Weights of a small transformer language model.
Size: 17 layers, MLP 1152 GELU.
Architecture: LayerNorm before each block, tied embeddings.
Training: a variant of Muon for these matrices, 638M tokens, 9730 steps.
MLP neurons of a small language model. Each row is named by its layer, matrix (up: input weights) and neuron, and shows model dimensions 96-351. Each number is 128 + 24 x the weight over its row's rms, rounded and kept within 0 to 255. Numbers have three digits each.
After each neuron's rows, "fires after" lists the tokens most often just before its 100 highest values on Wikipedia text that the model never trained on.

L5.up800:143095138132105093141113113190152153121117087121121131165109107146147166101076141135123129126093132148130073121153149123152117128143143165152110126158101117126129099117126146134127163121133143133161136144152093141088125131106074093133137144091159124142171133129109096123114154161123092136095136145097132122119143127130105135141111126133115127141131116084181136079093131104128115049112137140116155136142169111131141139140116145147138093136130124153116155098135158154145130146114150150118085138132147122119067148124126149130119134163161109125098177142105110076158164121158110145122149108154121141126135142114076099124095170184116148114138094115100128123120149166097126110151149102115179125166111140164140177174167141131136131118148084198134126122127106124128126166128126
fires after: " ", " sp", "th", " per", " On"

L2.up900:111095081111075204107154096135102085141130137118106126108193127140126130142168117145094083126113100115150131139135129124178113099120088103151153084093094115159113149107145128095143112131135164131127097148119167141172167120132150132143118167121080116123110087109135146147153130114124118111135095164163127159085147139113146086075089152093090163160165145111109154165125127173121161127144144143165132145121160132118119160167178123095151121098126136159101080128133122152131160166154086152161114125124113149118095140124094113155132141123138172115131142150096099102137085124141131141094133144110159132159096168118137105108145132131132090139124118124099133142150104123141104164144129121100107129089181122143192091165130137132127102164149068152161103113145143097151108114140110
fires after: " (", " \"", "D", "M", "O", "H"

L2.up890:120162135118119105124118091141106155083128114094128115117157132130141146118128107106085107141154134119116124134111100117153096127138095163134068100141157124110115164163132091158135143117118134118172188115099149126126140114167128106105150150142137118075144143120141150135103078118130125118111147189163124149146059103168096149112104103114153131164134129142101123118126132143105098098122103176119110126097159149164140112167169143103113084143136109121125088165099190087131147136127119112124126155080093142104121114132182106109128118160150157156120144127113165130135131106113157117060105131124120127147126114162128138135088131105103146142138066144125157150122140138126149144164118157092134147125130125115139182133146126122140134127151126142155117127123173111134114120132141
fires after: " G", " H", " Ch", " Hu", " Cha", "H"

L5.up762:135133140119125105130147152139085101159132145164129110161152152145189121142154152163143100155130138168115126150142080186124152103123134122136096135176106128140155130145096137162105172135129123107145125129092139158143118142124118154141167132150130145131146098183086117143140134098144127169124151109103167111097131161115151154147158174108135101155163161141140126138159163163093114162126085100135127118120153179101136112129159165131100133119095088122115106107170124101138127129116138127164127128140112151130133144151191122140110142138140148106101114122144138130117097107123130117107109122105109155108163170145106132122121159136178148169116116127121159112104130155154180149120107149122144138107184098125116109163091084110153115102118107104113115135183111115120116164136155
fires after: " ", "ul", "w", ".", "n", " a"

L2.up508:136130114130074159118093125157146119105104155105139126137131110129121081146122103126142087090139137130128147145125107157143108128105120120118114138173112127172146136083133136127139129182133142116111127130133096128140107121129121164133121122101158105141122146116106098102147151106168115171127114125140109147123092096162142119185147099133105080150100120131111113132088162116141149116102116156106128117131117157148184111158104166126149173131116126108134134124110110094152111105080142115100122156127137063097127130198114143113133146129105170092134143122134122099111153113090142107131116115134142136117115115113139177177124135103087088114037122179125167121105104138108142148134136129141123102101112117122138132132130152142170166118091113111127098122160132144085128140068145
fires after: "\n", " (", " \""

L6.up715:151142119132112112062113136119153091147139140136161151111146108153140129084183128148133137126119135091124120123087183141083165110140102179125168101120088108116119074114125140162156146140100146169119117168191132145140123145093125143099127126110137124107125109098112139153153172116106144117106083136106149149128121109151123169120080113147082137080174167126151131122121119118091113134146134150148142100117129134116146085107066140145126128119119122115109162114141102112142113143092134155159124117110108119099140090122139138103127157111151103124095162166134092125175165125150137128092143144122127149097150143131149133121124080163140124142115131125126111120105092134117177098114111126073142138149118120154106119077148106132123116130136122158126121082123125137159133159147116
fires after: "s", " T", "t", "w", " at", "ent"

L4.up691:149134130104113143096162094129135118128124132164183156120118167126113116180128139069106132120123123114112154150173125080119151122142155123079153114121105136145080195135124119110124149133132136132135111076125087099133100179133137143123142131150168128149107122119115152135156091070125090139114135134114102132093117150153140124104137121128095130123107124095138129107175139097093159112125152156155111127091121110085163126141108119111148082125140153133157122145115168106105119098113121093133164128184126162133133161163130106109174130114116132140125098158112142152132120095089121138151162127092119103094181127115102113160122142116142169101074136102076112151148141151126131107080117110151132133118095109130141100132118137090138101112124100106134119162084099127115148111110140
fires after: " f", " F", " E", "n", " sp", " w"

L5.up280:133130115092119135159117111101123102109148088114119063143140160138102146121143152137125102149096146182128149143100114091127140088140133088120121102067132144110130123102188105131111126111146094134123099112137119109161094152099098117112154113114111128114167113123169100098139117110111114130123132159147129114146178081121115125169139114136071085118083105145156113124138127161158131152138114133111142126164120076159107101142160120113158139134150132111160124144144126098126161118121119141158152120155143131110083118160140131192140127152157130094118163090124153153112140109149108088133145118118139125116100136123120111095076142096130180105099135127105129075112136136160109135146077129146135134147121078159110110155138128165102179178146092142127126147180128122123153132080152
fires after: " c", " C", " sp", " m", " d", "la"

L6.up1042:117079148134120130126121149213117077117146081134121137133145128109118134137156137149137115144089151105102085148101132120109121095100168102126123141118155117120139084116151143172111107122114109138134104125145127140134102149151101108139137122115141124113147130097127139116117099115101114136147160109132127112154135126151132117141107122195117107107085155133103125132151132116144111136135130130070103089129165170104097119112150188148100110115143149118165121121125094123140084149126112092136125119137119105129093166118122094113138088139175078130094124111125158115129107128141144144147096092137135149152101132124137105092149135180134134056128128111129146136089162145131118144114131089102113137171141119167148094141140114148105117131182162149117124123102144129135096130121116
fires after: " c", " C", " W", "th", " "

L6.up330:156103132153140141109101149169168123141152100081115133140153134145133134169116152146094077115119120089147093149124134127107166101150150137125106115141133132116074171159151161143114132100122156114147106131162092123166131134124142103137124106131105123112118134128149143098145101171189103090115173113117100172120114153149113123130133144144153127154137121179144104153161117105129167148136159124084099149100134106146170134115123145133173129164111165064142139128092139103118119137131064119154121076168104147143146116133138143143154185136091114161127108176123106064095161167151116099107163130124149126130124103070134114145140132151157109088118151154154140131095095121101135120127116138135122134124133190144134141136127088104121118138151118125122131134103157146165141150119154
fires after: " de", " A", " De", " Su", " Pri", " me"

L5.up962:145115139103155141119132096115131094116161115114105114092116156107147144140164123146146141130099145129155188154122111157162120176128117108148127127124100143163135079174153151121154138145094122124133087118176095122094148099142114109141140098087120138146136123145167165097164116101172162109137159192130107145123106138093113109121134152121096109168114103138113150116098163131152166160129150151179150147152140170175116154101155088113119124140119139126107178095156098122111123151140143130118110156163101148090084095146148147157135153130111145131149135182139150084141141153160116141127121154110097178133110113081128124201093146142183127130139146111151117114142137138120152096102093170136145135103063101130137138171121124121095121138102152101119152132087146131133127133092096
fires after: " ", " G", "e", "-"

L2.up383:144094126133155127085097174170132121077096126129121099122073167102120129136146152159117106103123154161135142100142110117104084124151134097092126123143121116148081126120098118116124152160155168095085100143129123101087083117101136136148156112152102126121139102140088164129142105114181128113122146126092129139106113117144170168107120118139128124131124097135093161129080087128108129116076113126105119133158140148135135135133114134179143146142072132166171094198153124150107078112092157146136115116106131108123114099130112083133141135151071158123172122128169129124171176113132111121097139105131128154125146126125127158123152075105084153119093120159130156120130104129137132171090137078108134135155120094140119126168124161126154136069107129106146175179121120124102122081092128
fires after: "\n", " (", " \"", "\"", "-"

L5.up653:141125183129153108127107161130143132094151142183129124091136146152121149149110095119145129123180120134146108148166128127102177121112141152134125129134118142073129137124102117153108111129110159124124074147177137097126147148121145118170130165133141142139088125126146140133142127096175109148109127144133168135101116072166151144144122074124094149087180093108147182163122194129132109120135119102121119149163109129079097146105138171152118136087112134162119134126133114155135116111132101150121108133166135083122151112131179162138100176121146118145122115155125179125160133146099141140149120130148116162134169156147174061139141138169126160097118122172108164096118142122164164135120128138126160100130154129150142114132125113104189112136180129094101110150154135145137104141159136
fires after: "s", "w", "c", "st", " "

L5.up110:149133169114130158108137120140155106095100127151112159154108081134144141117114122157173129114099170098157095096131146157130117121152109131127107132114045149154100114146130111120112123150113132142138151130108123139133144156116127134110095131157155130140116092091115109128143141077130147151114078173114125139086192126128130152086118150096111132105148145156116131120153152126110135113151058139119163134108126139141150110119156156140138143075149124129168143111071116146114120185120163159111112130089121134108108135104094131078141153154170125144124164074111128106119122112127161124131114119147146102124095177130132073157124153124098090121112160079125179135141156140135119105142123142140170172109138146101112136069097128129115123133143088097083111126116109161110102141120121
fires after: "t", "ol", " New", "w", "c", "pi"

L2.up136:122110115102153131092139114104098120151148115148156135108141130111154122148111120150135154113132137164124136166118098162130106161117142117167135153164112170160148124102153126158159133124122141134106145099102165173125133137074133127107097089157137116087160112126137156130126184092129102081108123171107135148147122119124164146155104135146111125129172137117117131106135122119108112120153117165125121140116161106143138142147168181130156100124155142072101118144129120166155180153129135142107094168125107121125157091092137083106134127147156132112144119132077162118139101143124159141149149175156093162119096133153107157145104056161123112097173114144125135139104094110161161123140061138114150119135145078082119118128138154134113167132129139112134097046138122118117135117131154
fires after: " H", " T", " W", " Ch", " d", " Pat"

L2.up769:137109176096041150131149114143098143100143124130138113117124117137196102165117118161142135133099148135144157157124130148113103120120104133121086130119127142120118097193097103159153153110102092148154144115121132098138109165139094078144125151151152199111112143154101156102119155153169121153167163124149116144157118084114136125158068118142103130122093130107170143114137138115117136089145161149134153172127137156106112152041112097122162134120133119139131128099117109142151128138120066135145136144130155127119101142168137141124077144147130140090144150115097117083121141132146169122112134129117144113141061158126140066125144121133138153139103109122093140092103148110152123127123087069110120139127109089158115114173110160168091120126173120083111144139128144172085143119139101
fires after: " ", " W", " On", "w"

L4.up988:143092150120146168088118120131097108116129141111101127123130147129145126150155119121115116154135104136184138172132128103122088202125175106121171132081096070137071084129108134159125143089107120164142086118118090123161174171109126155136166138120155124130173123110149169143145120151136127091128131121116125102133143172122126146120148126115113149163114125127166131070104138089113126119101149164124166133118182121150133143101160129115085132143139131093166121121129119128123123117118100137139134147131110122156097140092151118128181124181134120115130143143092134177106159100173108124127119146158115145100131135098112130161127132154118153150136128158128128157140176147147168149137134147090100173124124147137147119176109130094154078124165105139148127137109133160116149085166146
fires after: " ", " G", " the", " L", "g", " P"

L2.up408:095126119120125164089128148173200131138121135110113159106141150119148148147138119170137091135123136123132122170141139136120149156111091126145148113123164085158132145089159177151163118148089119174118124168144115115117147098171107113118144141151113101080111082150112102106115152183161080149064091121115134141116099124174106119148169101136136140129140147095094131112090140094172167174128176165132137109102149094133108152122163098112117125137129126140071080164127128132125110136131098109115147107112137121084082130122129139158136134109113112138170118109164134204146116132159120154148132165120164174161119129129104153142106126126137165092130100133159096162162114121135129149099159116130162131088097127094149131126161139138140110123104132108104135123154105173097127122140121
fires after: "A", " di", " (", " ", "D"

L5.up1078:126156156145156140127123119119151162110143160143139090120157123156120134121133099124144166142099094154155180130121166114136152093094185149122122115109133102168142110112128094156151165121134158111171131069155179110131102149115168146103141122109160077136129117141140134159128121130104131156117147103117152118096145121138128161104095154126170115106104147063165127125094133111119133159119109141114135101154105100111134101122116121131151123134120095109100099136110153156139151143142149090140138119135109125111168106116171126102136119114140126152137138155164105148169139111127135156126146090118132082121153194073128143128120146085116142124082158130100124121113090132099120096112092172111128083179134133088154076100102114141131137095119160088117103127111073120107127070121133
fires after: " f", "f", "'", "th", "r", " F"

L2.up793:145136145156119104114146156114146124116137144160130149145134130157138127135124149136146133142139093136154144128080128147153102162123167146117103132153120136137144115112113103153105127131121131147118147145128091125103152113155155132121158151127170148081107136150136173118139099125162169134126098137118107162080133128128109128163135175085053096156127118094140113108092073158175094080148135152155136153101152157139148099124115111115142132115129130105121082094120110112115133095146127127125112140139115119089090104148066152119116144109117086141150108138163103121135131111114173157097097166117129131125098096095098072202103160129123124119133156114101081122097146100151129126118124139140154149106164163161126113112133133105104143141154136128181113091150139088100129167097111
fires after: " ", " G", "P", "N", " I"

L2.up829:119095131143126161159152157155151102141104145159145129125084161139152126100147152138138129126095153148133120124132157187117126165156129082112178147150114136148100078122149138140158127130146129133141113171105095144130154100124130135168140099149136157122112105147089123112132109129142173162124137123118087141116100141126126133121151098161097071147105073120177073147081118116173120135140113123166137117111105126136135151101056089139136128113097107129128111150167125125145135105121126146138101137062132083148140073142105149114144123144080133102102153113156106165069143124116109072145133137130160113103140064091076110140114101087116091139127120109147141145091111151135117086116100162136133130150147126131131105106144154118120156136116102104128135136152103129135123132122082
fires after: " (", ".", "L", " \"", "A", "C"

L2.up835:165094146146088131136134121115170142135116119143118165131117135124125154144150125128152125116083141144103142163163132130105145110155113121151146124112139151134120174093135158126141140140129102116102119121115164098143133139123135105149142141118100096114146116144136159149089135116136089110120098138167104107128125166119109087119114129117098145144144132147104144142138102126160129091128180126133130093120165091140141155151207121106118134185079136157128115140166089058162076145111090127102149119102076182122143157155117130123140171095110149132122145157136108163122131132094162133114143122103155165128150138132119158168149137147126083094147140162128157177128115154145103137135150152139110150089132119125164107110061137133134118090131132152145142143174046111086127139118110
fires after: "–", " (", " +", " O", "D"